config.yaml
d_mlp: 2048
activation: "swiglu"
norm: "rmsnorm"
rope_fraction: 1.0
qk_norm: false
bias: "none"
init: "normal"
optimizer: "cautious_adamw"
lr: 0.000734
beta1: 0.9
beta2: 0.95
lr_head: 0.00649
decay_shape: "linear"
batch_tokens: 131072
seq_len: 1024
MLP neurons of a small language model. Each row is named by its layer, matrix (gate and up: input weights; down: output weights) and neuron, and shows model dimensions 16-143. Each number is 500 + 50 x the weight over its row's rms, rounded and kept within 0 to 999. Numbers have three digits each. A neuron's up and down rows have the sign that makes its largest values positive.
After each neuron's rows, "fires after" lists the tokens most often just before its 100 highest values on Wikipedia text that the model never trained on.

L8.gate1894:463479514478496523475453479536499538582504595406514479488523542523545523500409505454483524526454531417490572556535612428436492538462440481443439607417392546471533486537541572542469501441428511516455528546467526492379625492460462476537467581579570497647570468469426556564554480540541393578501474497485471464459504469515442490511555513510459460481626494512494476430495561442697494505518
L8.up1894:580533476387591575625450540516549549495555484528500455528532394524503524479412516432560474505545433452438483513428474419452563482525490494589490475418500488497541455475508456573377485617517518517504514440550360453517540521511508468486496546509527421524522479638520580519631531522537412499448507598413546439563454485509492498459495610552488419478483494523520556499553491497506455429606
L8.down1894:547473444421577546494477483568536480515630529470463529507485490505480424561475506397545562487505521516550462559453550492501580500542482507629535497585481565497549459517554393453527419526433466564428448426447417467544623535539543484552511527576574441515557455461473529584507549547534453417573533544550604382526469500523506531520456565571609477526530500503573585472523513393610443471499
fires after: " the", " first", " one"

L5.gate109:593469503502486551502555475491469474504550577510446488472504522483481391417463410454480495515472591489524514480497439480510533554484540571521456458524550449498577498569554467512519595497452467556483380540495467580508516414496405504512545534526410504548463474517484493515482479562531491530561458473610576520496502565549382466435523482522447522446539520521549473525458483527436485478410
L5.up109:505540471575468467455529520464548471542525523489526512480446486522518482552509523479535354572526498585510471507434530504388483394568372478497419483597449433512480519484508409553507516505504568513522502505553621544484503617479380463570503519618479500414437473424426432393507527475563485500459460518485454524524548507507493531562505467526560511514534584591464576489403388516477512552476
L5.down109:455484515488449492522503528482513518590526480431540561436456606537498562569565486586424566495478532515450489544509564384578516559581466457496461547561557514536441499411516501532447498544580579573591579488514458561568557526473467582566467528571550476476599534522470518401527562407375452538505454587507492516630497496550573512473457497510576486531536479558530532477552512547525464532500
fires after: ",", " and", " ", "\","

L8.gate1127:508553472543448528457512461558467514567540511490478438493470471508513483461390603530535465483464430444494451480514511422534476521597408543415480562518502451544414559528510434435612541485449530546506516472331492461475460534480500456512476516568494440461481562535531390471486538501533504457446440481540490510571559540506478510453669483462396472480536438520505545499511533543573513476451
L8.up1127:545577485566547432494542508476493480501465417420486510498527516465510476497535448511482509463452539406483523436571599540544498473473448513451486488539399511474421540582424447481645445489494506515489426535407453543542532508479493538586590545523490467554422555575498462459539451538420528453428476588529494588526616462364492482590550427541494605372528527542621521489532433528481549481486
L8.down1127:523490569538556485568549481459444465415457528498401430475426558496515471416570478579514529554520526471447530518552537452497516519536500481448537474387518565363492450542425502523437603503510520466452498521475545480457467477500399540527451556471449544496557488441540535521470549515550447401524519561570539558448464577508483474510514545493525516373530534569464435453520388499449509551463
fires after: ",", " |"

L5.gate2042:430500501428577518532423487480478519491459474481529495439483592487480352441428611537435592584637505556553538555559500533481489436494508518500452462451435484484509458486504540539568469554501524537527555470432465543535505507502538448579494443462476395520423419553386482453562426516549495388545493491430483494413449392539507470445479561452490514564507555440557413415492502538633461514502
L5.up2042:536471484416588418418570453413521479488514448543525556442531459500535527493494479500498548425495455519478405482492521497523482477433530538449489419467579506432522524514526524433484465491492545494408426454497473459484515491532531456411519502577500549469484471487499567434471539544592486496471534431483526514536506462486505527462492542574502524438560549515445501629475457567415441423616
L5.down2042:469497449457507533483428480523492315476492497547576473470541462556506561549523430524555476455432514447445560491490398416500534463504480571443548614461492560550488521436449506491457589478445625529554513619559473508488479518406532569488516479522588560528578469519517492617521554528481471538519505456561483557563515482542464515555529511528499510468483443470440549516434496452428545543467
fires after: ",", " (", " \""

L5.gate1060:526434487459497441492503501492408389507465507465483411513564469499500502506455451488492461479523440537424555588423477554538503550500517578449454466508535435440467561506511524478431523481499518564521481527517521513531398546484438432440519489461468505404567493535492467538539506473430587391550464544423611494474454513477462505544580524527482479481509472506505521407593477542441544461496
L5.up1060:596596540522484495447455506382455531593599528615506518520468441522555547492561562550526449511424508493588457471481489479495483466528513417447503494460499442503541580531518512529456597544617503497479457537522501471532516440510590440474482484556490521546506580473479513588509490429537596640508502553463550610557577555455474507492502489513464570537498515554481413533485537502542568480472
L5.down1060:536564450492492434454383545402549492495531442462528532473507488574547430408454566523510386465530341459452514457448516491562443427467561531491431544499513489428462476485508464528510571506556408459497533478500473394528478513568548478436498537472467530475466480478501469485485569436535519506508502486436533430496421510441479512529492465525374587527506471489494523463535475457421537596449
fires after: " (", " a", " University", " |", " Order"

L8.gate691:408420484482604516518519567519506502481451563477392493504474462546569455476511505481438554506421516450471492496399426505535427588459506449463461504532494518452523449480528496536566507496545597490474615457597579537571489475454403489612483520504494536479417492504495365628494449497435530442476468479534525457539464382381589467551570581513524580445516516491500481503526458459507476529476
L8.up691:437480532406497483538534479615529555630493492483444441534528525463520601539555419517481455534483500468447529519564469476536563477509504573525447462428501413529524537487506548489504452527548532478463476492549449553421381477606430540522513517466480417547624500551516594494499536486422426425515543571552520465460478351527512510486494498526533483580477490548494522532540414499488570477441
L8.down691:494545492446550486480528455505456528470494448552504544492509601555511550611480539430594521533465460498460502526521429469459495567616456558387474498587574446545465548497464505497603468487423529458446470484530523467533478504444477543529482523489522457494458422483519530567550495509534515452497585515527482478491491655440521454470568501545464495523397440467438459547525457427442581452409
fires after: " of", " in", " the", " to"

L5.gate784:501429505432480611530587514486537523525434483469525526533533505410489505553502466524442516500455486364375493534413416462512487553489495494464580450524497534507451437562464526462439408453481553489536453555482474507560512500508586436460529416492471529440592473538530501502424498372492479535510425533563570444455407504521565451528525541556531391466504530377453513410501472611498492455489
L5.up784:555507447567353513444587598447439461527516522515477495541489470557484436466467440494495396441514549517521515512433569493516424505437533514555620479470489532392492506472552394502470475455499488550492488569473575546384623486485459469512477489575554575574537502496499401538519516519549504518451520462496456591531477564543511492589429524401475471431464477498522432450426435526503531485432
L5.down784:561618458494428546519531578513528243459416458509489495487487418564388555497523418527456435450534479504477508465523543443544470507475461439438510525471496515514486459503529463435508520452494573477566432520449570521467544474449510528524433495498446496536445479409469510561461502473526498504523526476425515554521464493537599569578546468450492508529495556549574516509458450498519489424446
fires after: " a", " the", "In", " In", " several", " in"

L8.gate1192:527535439386422594503507522507524450455450471544493499472490472463530530469546474555536460455514536545469509488466543522550475537444445528494562462481415486482530542552613606452477449413433513535604487620500490566495557450495533560543489468563526565407436460558441492573542514537498347480481506540547472495571503473549511495514535486527508464512496518460416547423481474601563476489525
L8.up1192:575521483440430515484498559483462538447601559568456482578468512469488477585518578493510462438373475511510478545419613464552431419468535519372486403548432524508449579460523533443448482523459651574521485545483568508488481516527539476538489471428507534511498596456460580415534467567455396508502501508433471477422557487515507497585526513451509625609569546471539499522487523482434512410521
L8.down1192:482635496494501474484439561479437414540515538426556491609521586458399548497449525464535423546426565482514525519499490486507530466517549489497429530531510512440314513544490577536457424494546471609511502544429604452569502541533487537544498466504581523442484521476505547406509517505596549461520420389436529496474501456554458487631545538499504534523524547502372540462510522484448451464502
fires after: " was", " a", " in", " |", " (", "=="

L5.gate1825:539557474488536545551482518519429503539397481472504541558552405399403493501433509418502623523517524532468478424423567543488510582487453448559475457542505510489468537480528485432466464497460495458470518626527538510493557533534555450531405512443496557461515467450371410523565461553616483446441459431473523500495443519540515399509487506583554472427483508582603556509488488437504461459495
L5.up1825:423556632407488513462502471568501486626442499462469507497564425612458465506485455556442613572511460544486479590507457463487537549509480459419419525490533501589481519539495433572534523481569529548576467532492473554404569592523520491512529471417482606490625461470498555498446564397525451504514517576526488512430532504507509522571470464477443517447596435542452553625547478376587581520462
L5.down1825:442530441576430458534516524540460331414529504443504496511512538460540550520573506526549494467455549515472577423539558540503524449559542490563527494607434516448550446499473487504556504497502561442446452463475580475502471593522562480440506490488519416486412548531504462569463511514486547520481456434490509463538497420533586460477556536465475479473506486523544549581436399518504472473514
fires after: " (", "–", " a", "-", ","

L8.gate1079:514363484457553562452452451507468454556471525496457538455478490441458565507448490605538496541508439497506600574445459504515460501522508492551519409462547499519530530472544472504535618464555450516511481488516499508464507450548483370430477491417558506508510446538468448526589538470501533538523555517553496484522522535506469386510535519494526491447517534481458567453533627527582459595458
L8.up1079:408547488482424535554480425508538528496476455515567541436570487495468462512457551420484486593480492496416449521459480457448542434510514444536562526524433457476485494506547491528530509459491541507477532478505482551513541524577560425531509509506557422599439477449478532529596550498514489552493489475508499493487630479514429473453519558469537471479529476450570483510439487534490550546478
L8.down1079:383569479499479489531457531441539392474452497535420486501471505485449570514495479567483462533455466555458467475443526487518437553576490494575531397522550541436508469577498466542523602507550466487498433474517459504567496506581552501540434382457420548462577421497518538472477550481476456560475559499463499426533598623427481487526436581504463566427505475447551533522530433593553534515507
fires after: " the", " first", " |", " of", " one"

L5.gate1381:449520611449441435538485495452420499445443562467591454515479561491423565415473536512489479553581572493453624516438465467489569533469519591526448528425554535504388475592576482479459513530448557446488474433580529498510440499511469552494485472551518452462466519546517546535513437576538438479453409512405467464558518448485532488524567509516411417535440511505478459575482551528532450388425
L5.up1381:554527484563493455550532522506536508527497585475538545501436535390377486424385468467480616522460457603491515442498459533580511528483422556438440523466411544425558464452532494428401469581482514449468460489484509478578424498413450536421517499470551471521517471435469417477576406574512501527439458542469497605556486510525510534490479508466471479523442543604536550502467522523617551425534
L5.down1381:486476533501504507633496483408500545492430588479413478551465467556485496446515520504533429530462559546501477426540502523524534482540503472467494485496480452418472494488605494514536553414510481492446568552522561463463556525526561452481550512487555434532580503498470603419566439490462581584465471460530500529512503437499421455502524466512514562475426430504506513540501516534563458452591
fires after: " (", "\n", " [", "-", " –", " \""

L5.gate648:520455524465534574461495541664501488528517595410504512545484405522476495467521448479499485467513548570517499501511427575429503479497519522569454544505610518456554545575601542503578485618471547496552503463457405456550444403562421490495427526522463582489509433512428442524508461557549520571544537476559481492458563495498474489627471471481491486521472448464494483504500592514504488511482
L5.up648:429570463525494444527447520514567423480490497525524547502516450592404532481388493438436629479451547496509516438454516437504501474469559497483480498561403481482526452468511475462507451504550441524472498407552446562458547505450539499481501460504496484459566469454392487495446574646557469399538502473464531417500535597483495538465555491519411556585461392487512441503501493394495595455578
L5.down648:506567488538500499517458442474504575497498439472380554547568519514553411416537512539522545533573454516533591463568454490559432563386576538552528402564574551411466596520497491520503519449543397553461531438498518569395455484427451463470589502593565443514495515450600510437535472512579573499516502534484526520491464503454471608470442507431511456501474526518509483487436582535492487506515
fires after: " |", " —", " ", " album"

L8.gate795:486504535537495484490457477490419485476542506489514481489549488618412528446442525492405523477519488504592528469549503484483407451413462532534537593479490455442440461510589428480515480555463603492481501576452456540637423510636646412513501489513555448514455545404459540425446596547579484475508426519497530494528541481514403542537548475447487427413511442428533485544491486498465442497523
L8.up795:419487549513548523568532467512470466633499489503599481497518518449529485524448505527386451517407435477526583459480565598539488472474526446543471441459497567400476480454568495492457517446516581513458519462410445504554466557481542472445547525469547512466463508578550498531576564518524504496392510438518521444494480505580492515440538480519507457466539490566559553435521527456526542494483
L8.down795:533511525483476488485505419493479430535567492588517586461465488479458433424495517514506440479486507537499562446520491489525487586556459523479516501525538464497580481481502520454434391454480476488422503496501546528492484415433601559574548522419474489463600556459531497549545463444609445516448432499509459518528452460496527480490454544445490492458502480506413371473508490552468476535478
fires after: "'", " (", " \"", "-", " over"

L5.gate508:536457437420483593472542457512525536534456435505521511528579417529487492442396572423476516518518553500440562541544534553463530467508528561534525535567598400492495463572468503649505459565491477510517494552475423643560531516415527501430469452475467468498501575590513512476568532531519547555524451502457536410441402496475547503480562504490563418543373547461475534500520495584518483404419
L5.up508:499523506488456508437557497396524515541462502396472527496430553517478442530529527577528470526403454525575555586542537432488539466454519499493625545577476464529546529544472530559495435549544571547591563455523455504452477504547440573498485475550517521456497531508505503440521548487498542550498516475446441524524435539431488586459448508534524566488540574486544471496559443463509535441422
L5.down508:462439501553457485474515519505478618516494467468550444598527515476496476509641579469579451529466450592490555554511448480537564475486474577436535439521522570511522509466535476456428505464477451523564492436523403460505495507334432512457522457542468439507517480528561470448577478467477507605518507355557481461489596500594483579497514451561585475568390471492465460555602480479579553496490
fires after: ",", " and", " was", " the", " No", "),"

L8.gate1757:465602460535500496502498554519497518529501499565556510521600502484452475452537477452532579452422517490410559490436391539577601484461488529542487523542450527577442473458495493366567474520431414574489542492495485470439635522504596535558431357422519580484497549592474487561594575497473483556509500546511490509496540476605493435582440472491518520458557484631480508539464525400536477571489
L8.up1757:458472544544538426441510402415494551410441466517551458501515545509498488542451496559434446464542474394551460485474451357553578384571519543518565496571508552518548530492332407571541462555543508402493456508501556449463499493488536476473555514499463433557446406510513495553541525558633520478468484489533536530456519397440528482514528489614523530502537470494501427483444458518509519436591
L8.down1757:593498493525529454500421487441514474537459442492503532593523507459514528505511456520505524485517527568512498497461533440439594486468466497471448513495557570425538510538427610534540526530348458440456538530452464397443466514457469518482568576426564502528455561522448504412507492436522554626509429422598529532473454544462386459531553528459546457515559457576427471453461457541464452552529
fires after: " ", " 0", " |", " 1", " 2", "-"

L5.gate757:503470471534479527537459494522489461542576575481492551511470483452535439430552488474442489568501433495454463353496435548491480594532484433414445515463436491491531454479568566418541525520595539560487479466549581449490472507425432497524494503623505544524510549514478530577470453501504473448579480346524535496506482500541433392499479475506463493460466499491581559503434529524631443496502
L5.up757:551509439416503479531453427580461465557513515514524552524556468473459574499581489471514496481575481473547497439531475497532575538551500503434485571492367529444555479465613462451445439529479449496488447498464519401547498597458491590471428413541585512485490527440481549573497536533489539469499510491505492494664470470486475498542527463495523477543467483381489466548531542479482487485452
L5.down757:489531526444468502514489534506487455567465441452452467480468531523554500505544504508580588523528395513487507534530448569488528469453548439497585500458532505509566553498422550483496491521451431537542479518604537467498509504500418382544527439461494586517410533530577449437473542417568462506493423453397409541442535487511442433526518500462443533456533564545544510440480415479487590464497
fires after: "\n", " ", ";", " |"

L5.gate689:512532436445458594509564484469443437550448464463499559555520440497449342450507516518436504554486593507445500541462586527481498506375535473465441501490524575470535466434475480435486425507522483592543431542473491525465508530416562539510544462538445505457488503491494489555593510608469354497467563503537489477463457452516465411558458582460549470516478422574548489421508516566513419463514
L5.up689:543621462478420557479575545437613502512427482540487575512594481490477426592510435518443559482374484506413509460499524549512439549345536555485524453545467525433430499456398514525500423561426507529527446532525519456525515534451463533526510456541434542486537569415518428485485581516500478452442527485515514447508424496568460515465424549528593437470500516483555520516595583545517474427461
L5.down689:491515560612518481437491522531496629451540481534473465452446536498493636580583501498514466348457473520487438585607522490528493484593439480446473463454497449553519499556531557546480570343535481478511548488466542451386517477463433540483453502504515507506558497491522473502434534461540567530523446508466455590556547525474445571430536502504420574499502618491476479507449519452520541550532
fires after: "\n", " (", " \"", " on", "–", ","

L5.gate1298:509428555609366568553537482554454533582463455539512556538454493494549438563475453557451418489505524536456515323507568568497460555406458537423480519535463487440552447545430508406550585516537579478404515517471484491425463612476532438549476484528515467417505502454466501562490432470552440540478498479523519480508424536501489528523492520537433473433581578550511455469543594560461477506550
L5.up1298:516493438439426449498519517411496510447546444406544498538478462557495381543487518490392554419451472506542462505506530513490557512532501475497518524537497510464447492504501368504605450491485519531581490522471591542477371616496455520473457494492471489506566510471580462509597445545471442513478515517467439558505538477511469580498525477462424533467532537496583436515499557480555463465398
L5.down1298:524449509522489484510503489518519450430572570509428490499531474443522532567473539532513522442590563539536519573528513510500555508506466449519436479494467545537598464576557478545461483532481523514422498548508488522589529492505511495577498433512544538553483505498508512476574574543441536529464468474460456474580537494518511468540485462520441563534461455530437521542557473519520531536575
fires after: ".", ":", ","

L8.gate1987:520394440489498521524535480537442500524482539446439570513560518541546452447552444561561490513511476527501498511569511467513524534543470498567491544399479428442537534445505500453448573499510529417547533477512407436585513568505527463465443546497446554359422530513508424609445482546452470575398500480431564411543441512462464522579536471440665479503444486472465459483446502538506570408447
L8.up1987:480543521490497532556408487566579494652429539531503424527503571436467445439442480520520486435566540514546542519509498582557497505485436470513548446481504555584585532475525533604453526497484462439540515539561589535637518431466468408403461525452496472514471406501519495523498487394493583560372577498441587592578552478489377524564497587435530499543510534476464539494444531446551555482481
L8.down1987:512406457501443534437534542438602476497436477480478445482533468502425451400422470435445456524574338518531488475522529477518542532439546481563537422605570403537485501490531553437476513459433456436358530498497558559388586504457462466505479529522494493515482511523529489515464568523516536559434481532540560544560506473571599473498534546575485511454511566438606455600455565509566536513462
fires after: "|", "\n", " Dr", "-"

L5.gate1898:534553534448486472553468569522478510580473524563538489499476517397461463463485483470397518568438475544513537519474490508452486526501529461478431508497551548463470471499541517437448527498494540440476508629494484478406432509444526495562492513503494467570434450530434437492510447491631513426464517410464513536571449439536402452526494454460479524579479515591457408500464542475525523479533
L5.up1898:469525637458620563601458526532512485441495444506472518451458490444402472499518568496370527497597477457404527550410499530584558553402552536544445462451524467531575448478568389534473534520554577528508485505481487544436492481463518479515523560544508456510547474496547562494462614424554536477486421521520506522574519570438542515531523465459416459474503591559519536459481537407585541526466
L5.down1898:481443457513469494453573544562501366539457526534504445525449456491443422512464517575550495573484528589467574405481460535528570526561429508463510555567469516451420440525515595508512539457418520498480481495454507571552506514494558466462476527500555443542536427569472410498611485577535576478556500501580481491478510501517586495518503549575484566550561478483510513618471506415437597508573
fires after: " (", " \"", "'", " |", " /", "–"

L5.gate284:571578528493489459512449453555502404451503527487567562494467477462498501372504502531469455531449493508543528462488512430564431573468497538542565519424550548521564495467554558533464541484521536605588535584399467438605496358413566508519450473435473496489455452461487425503541442510548394498452463449491646519499483519531462476560485540476529607564537411455593436523562508568582526509437
L5.up284:475554495477460527431500619517549523480521597479501525474515540461435521382452507559543430409394499477541593462551554558493536434468539484546530512506482485468557509536579512481448568566400556698445489494456445522556589505439529544504497568505426595582543545531493530527467520558550502499468483418462604571427476526468557500530519485494514506682455544452477478510585490464564480452415
L5.down284:496549510487454518537518562482607445481531492543550423496558419547460452488475592640454503421462467512507493375479496475539536501534539505525501568534373536516577462449455467452392561487508392517442644411524578438500420441495516581438532532445515496517518416517445420557510477485538530427530517503428532458480567460583485549590455555559460548486420550479430479483470480502526565472458
fires after: "-", " –", "/", " (", " \""

L5.gate119:575467472451454553388513404503575500586505568638448462448518502492512493448569463421548465530516512608415416496369451508507435543488503457493516529439498518539434572497536606554565498541536507486537487500496509498523520518453473476511479472462525471571516535440513483555457497483558457535520524541546487499605466596482493481500574481538471486452471449511577478598535571541550524464380
L5.up119:476562494460530505504512441534597427402339553479462451440541529448418463466462515495551526599488574486432439450536437432535480570553494486554481576560556518464521496493415586540425444476524481469536379382509464491508495461417440474524435561490569430488478410508475396495550546517544498528377551623469490515517513517524485532558462557504554528518491518552457525586598529550530480549493
L5.down119:560488499568475586484530512566487454498456434463474461529456528490458496581600431505459401498505584549455394430519444511470489461527462492464488449549663498402429514543409579512505568496500506473515556434387494580477507404542467589541484466540511492484464514475515495512459451578475580456579551462516517519494478548442553550453518550429450500530553472480544491509474490492437507503390
fires after: " the", " ca", ",", " The", "The"

L8.gate1535:440613458553339496472457517492450476456466558529497606542663423490491543516484470475501448472450470572525541585471490450561480481555510440523438474544491500568477525554501498415555417501560559529437504495504451456574488446471442392529572492559460508393449570442471420397474500553504522558504467466507507493511432438464560441477501534506582451527508384493501494459428424550498430541484
L8.up1535:520478514472553567520541390425480566591459508594532436456536456467477534576444430460474526541512534506562463488513519453493530516475459540550499519423521498465354490434569521545519508521469499471620459538432554486515473493490455442511444507543543429535527411562533555417526454448507479516492531564401363497426538454455584508460601450450478533532500512442500569552497511483502498493536
L8.down1535:437438457561465514496532509451420604519449471502486518477477559471510482542434471474489470413507461440505535476482520501571506502487458453512619492542413481479388547483499473567475465541485558535430528518510454427475485551615479482532474605447525485488497544503559497471400567483528452535439504417502438548480494431467574440575509550562450421533498545506430561495515495408354495558551
fires after: "'", " his", "’", "-", "s"

L5.gate1688:490472469434422473496526537393415519445607593427507518485512451549452546492506504434472424461433480408521512561448522459496494484567468448565561557419509577505529470514491526496461483487451453439590453405531489510571422479514520517500477419535433630490434504563569517507411513527509571553553491466586491443424401462525588528565556512473586477565539474492437475465473538588452540555399
L5.up1688:487528494509527457453510570411463563567517519527559498465488549366491595515593395498494434554538564497531535427540519548381444459469453504466594453509450432529463499505479519445549488543456577497452628457450443505439516449522456585640591533428534480460531537515528503483546443526552457389417517457413571542533488563480452466480424531495465578458525565517485450506537396395533462448403
L5.down1688:443530513558494476563523465433514442514469472565482505460520490404450561521540513604479486513496503464415571464567504543445524561486558489533586468554440524460404591570520503446523525546520561496449520580556440515498504568417468454519596462426537447422574499490507492543501559488489524548545396517480530598484469402539446428479409447493399469499577562471543537431518515437450440536526
fires after: " in", " In", "In"

L5.gate857:455544500515442487452599550437480521467475503516411437442537395529459496508477469526579615492506576458404402497408507472502501550532466446608432552545558425530475479604444509529491470551512438519457533512430501565480533496487524445543606415509485503513463495468506495504479490526505524484543506525507559426411426549610503472510524425442388532409431487549513445427512545449527533546499
L5.up857:472586524468503485518529453523393507518481458389607520539477542486549459478444539488475461438487483530536425598521494639477535500478524493458511546489488480476537437506479537582528486441460485490478483448444473558424435640596518605618522507431475498487422505600563494486437504459512467509514514504563475499549527547431594454495512537500434514551425502524495501549477528458490500484462
L5.down857:456528515490454512513561491611455385513512503446460553523551484549459459558623518480458547516562530581458476560427407507469512509530448468540497511436549530533540469559486524444510424509468465639360477538418450529430433487484450537515481483561542521432573494465473512533552534465544547521416514561534391480486533423490588467513399499574544521446537495496517591504541448439554455531439
fires after: " and", ",", ";", " or"

L5.gate1793:488455486425503554519467453488490471422466491471480492458552456449400447467496460498471504538576477521409502548439518429422540508495492459512502553519407481516600447500481446516486478472542532553543415526448436514452582498473525554516460439551509572557457564482474474491532476581553402478582459450487479547494501533471565520517529538525520415416492476520565552550541631522519430464480
L5.up1793:501521503425442523460513420504488500545465506352569441582531570379453564543408515457509525500442522508550569414426491508555481470446586479486521446576572497428455502486548509415418468527478487486355545454475516428501448494525546527477579559483499419495501542556514473493509472419502553425440458511558533449476543480500428486513469492500512531485601505506519471484495336458468560462486
L5.down1793:498519467431455479516538472557410317525475476521455463553516497464418439537517461512496521460467582450546544485460511548558461463477586485497476485538429485539421568487499522534552549462442518406532491420457506576475445441459493564575452469515468516483458489532638443532550492347500371469529492406459445505502498463516515538453438586492452429425485571484482440450520434496485555481501
fires after: " (", "/", " \"", "–", " —"

L8.gate624:542510517454557528450572618476483531597553522542543521511507481532528512540463479420436505466536435366474511505572541498469442502491473495513481551480470462458557561471484515604469535447433513495433459591372492425480493506468477542491500548560534516545452574469438532485460457459426427465482544607480531510570483469486504378542589568573461503428555515425485507440544490470509483493564
L8.up624:526415531486403494586613510467477506504442592512363542486589463523428493406438600532477466505519506564493558501436550564465381446389501489507539519492517563497520509524385477550542390463515559582466530607484467468549552535471549491503497522597530565515474543488491514569398489494520497479555463487563482516479564407447465479450478439498463433574511513500514478499509580567479462468442
L8.down624:412477565480497475574561494422471551509546500575392403477476521492470494458547565562562507568502488459436539532465520511467486539484553499574507435478504492482475499484497453522517493503431470474532517531546538420421455436613407528429448459570522562493493469541509499559470497446498467350555560414565434538534366501564550400499480470555534502524555506516520526564577426534472521452483
fires after: ",", " |", " Ka"

L5.gate790:579520450472462417589472532520478498499495424539499613558575496513435488474443446483493506487429486444474402450482565412465497566442463411479442555544547521484557610459550527499558437561469489541485525500539555455449497492401487483520569456552412529478683432558478551424527401488515438599513494551515467490639468434466467525523473561474508461441506607516541502454520549505479441456596
L5.up790:484529511507468574547423511484468506490580506489621512514522484503482561512479526489542458519394546541535484492454413509461472581425432458535532585478568556482399554408462467476481583509495475510546516508448469414492465440501471470501580565457475428474557453430491445465586422490543472529472440523595556469566509479506510524511454530529542392596438551451485599473542599491490439539548
L5.down790:528480455515516488463567549537488656466507516522537447391466400489514471410518532546517478425503436528484578571544417530506439552584539505553603445496506535517460426481483495437440507530508505512484548506553452588538533519585519544505543560444529512515545497512482520538467483446399512415512449541522564546465474480572476578490498493492438462528571476460539578493501552497525432511502
fires after: " the", " (", " one", " a"

L5.gate1134:525512513561512489483431568486471450542572570530527526465496484461476493424468467426466586480537499388475553480469570438502497463447545495579518517460490547561580431498530606535518459403593559496423565521469481434472444456536537522494439508540583598481484540488532494533521425544519491521498511492588517537479475545532455509527443423570495445383592545501526520418521526443543511474527
L5.up1134:588468485503528488502450616440436543539547490578488632432479499475452542439554482376495510489465521504557552587565561493471517571518525523487443550462460478566434524527468494514579513570573534484452558493484530523538439394520573487565386411503566524459502506543556528552518441572531487472484498515501505435552407489433569527517534577489479453498513520498431539445483498467481530470516
L5.down1134:488437603473539501520440496485453596552543497567583563418602486480500466463523593431472477482530495540489559559381423450463464579525518433462411412515498519541417478560497579517528525508514542444457496490502499569539501501506410434532546526583532396578459450548568499510459435406519533543582546519521489578535429552481514467414509510532386480440523561530497458492565553461501457508533
fires after: " in", "In", " In", "–"

L8.gate1668:505523492481443464506497431476517558567492461535458497427556503550503489495616523469549413486464380542418528546453479477557563535474468548504467531452476498440558423510439480435606567497406495639601514514487537511521483537468529561455525484542536573495470506519532516492420409591432483530561428482505562435506515494513588470501468512400527508527570548488371555467496523519533534511469
L8.up1668:535550497475413476514517446551428475550538546459574555498563518455505579457453485543523404608553478538439515647508395527539509450507439510499592526461497439475462556545469516457512491435464482387436483491482460466558508445515542481477533455424503414524493483470513461540457431569520524509454503549496525536456532477473525543513598372497555511477435404474486431437509528444539519483395
L8.down1668:498466446586518450475536531503508494430521550531583610535458563626525521423426476466505491544420544490469528461484530430504523439414482425434494499501482448603520506590497530487523438438533458612476538536494550429508540463459625522519492477535572519460539421423486522409540620493431513472519445498501418499530488423454489456464518511489493461535442501535466597547555408491535471514536
fires after: "\n", "|", "-", ".", " in"

L5.gate1743:593535534464498529507512458593461514606529497456504441504481520520534510447501539441523490534536522509492542585524538486525636586453466489491494548471575457508631579527525497579471456477485448469487503576575492482615478571490473306448449540461427485534542476520454513565611468473494547513492486561604502455563459493520506500479567580525510410438401480478569519366527520530552434490525
L5.up1743:542601514495620505493555454496508584507448449537564449503557471492431562551461543566561500537530552634512419458498488474479598542562461535383389495534523503491503491476412528515564507546559490441525525574537554502450499545517463477563506471596551506501457566418487471540484467554537469480482454546504477473444519451554460499573568547505495485424557484558477521489474513549555569521495
L5.down1743:503514518430447477419561611480541492567460387674560537404405512480396497535509442578502548514554486568494507521482450456552489528448494526478510477536506546482503389459463537579439433530515422574475481472521496578533549527472533456579492531500493520520556579505505459491524520519405571366512463592512531507429431495502509542436549476500452522467481465457518545446408519495584496592504
fires after: " a", " the", " The", " and", " an"

L8.gate144:453489544442470445528535478430492524512529483584584515526440491413529695504531387516525600566514397552432398557517488459527576567509466485470565496450546515499476528500459593501504512556478450513463435499494485542535518534471474476520455434489440454473465550487407448514452427537511479494423460452578503563533506475470564451566504461522446419483541536489479411430508453477581483638523
L8.up144:566476556406424487499494506508474480539572476453521529567483512468577567462474452510469523541565507512500519518554487474507532429531436450571554570493469488506485645539630625565499537467496570559649459501481462557489521489522513501451448479549428463547563489422423596509555526590471464479485492617534483532434496573504536478479502613540488464438375617501449407439526525520471493526470
L8.down144:487490461556421557484494480472475611586524531613490541441469442563385543519573434584555587471519489500420485567555472485492525568548482553396577490447499437458485491532508509512486534456424503477465499517473527451497510599463503532446541449460504502539524521525518527565493485566489522561501488488530529533556426523579458586526553522475488468496554498430528406473535501462482546517500
fires after: " in", ",", " of", " to"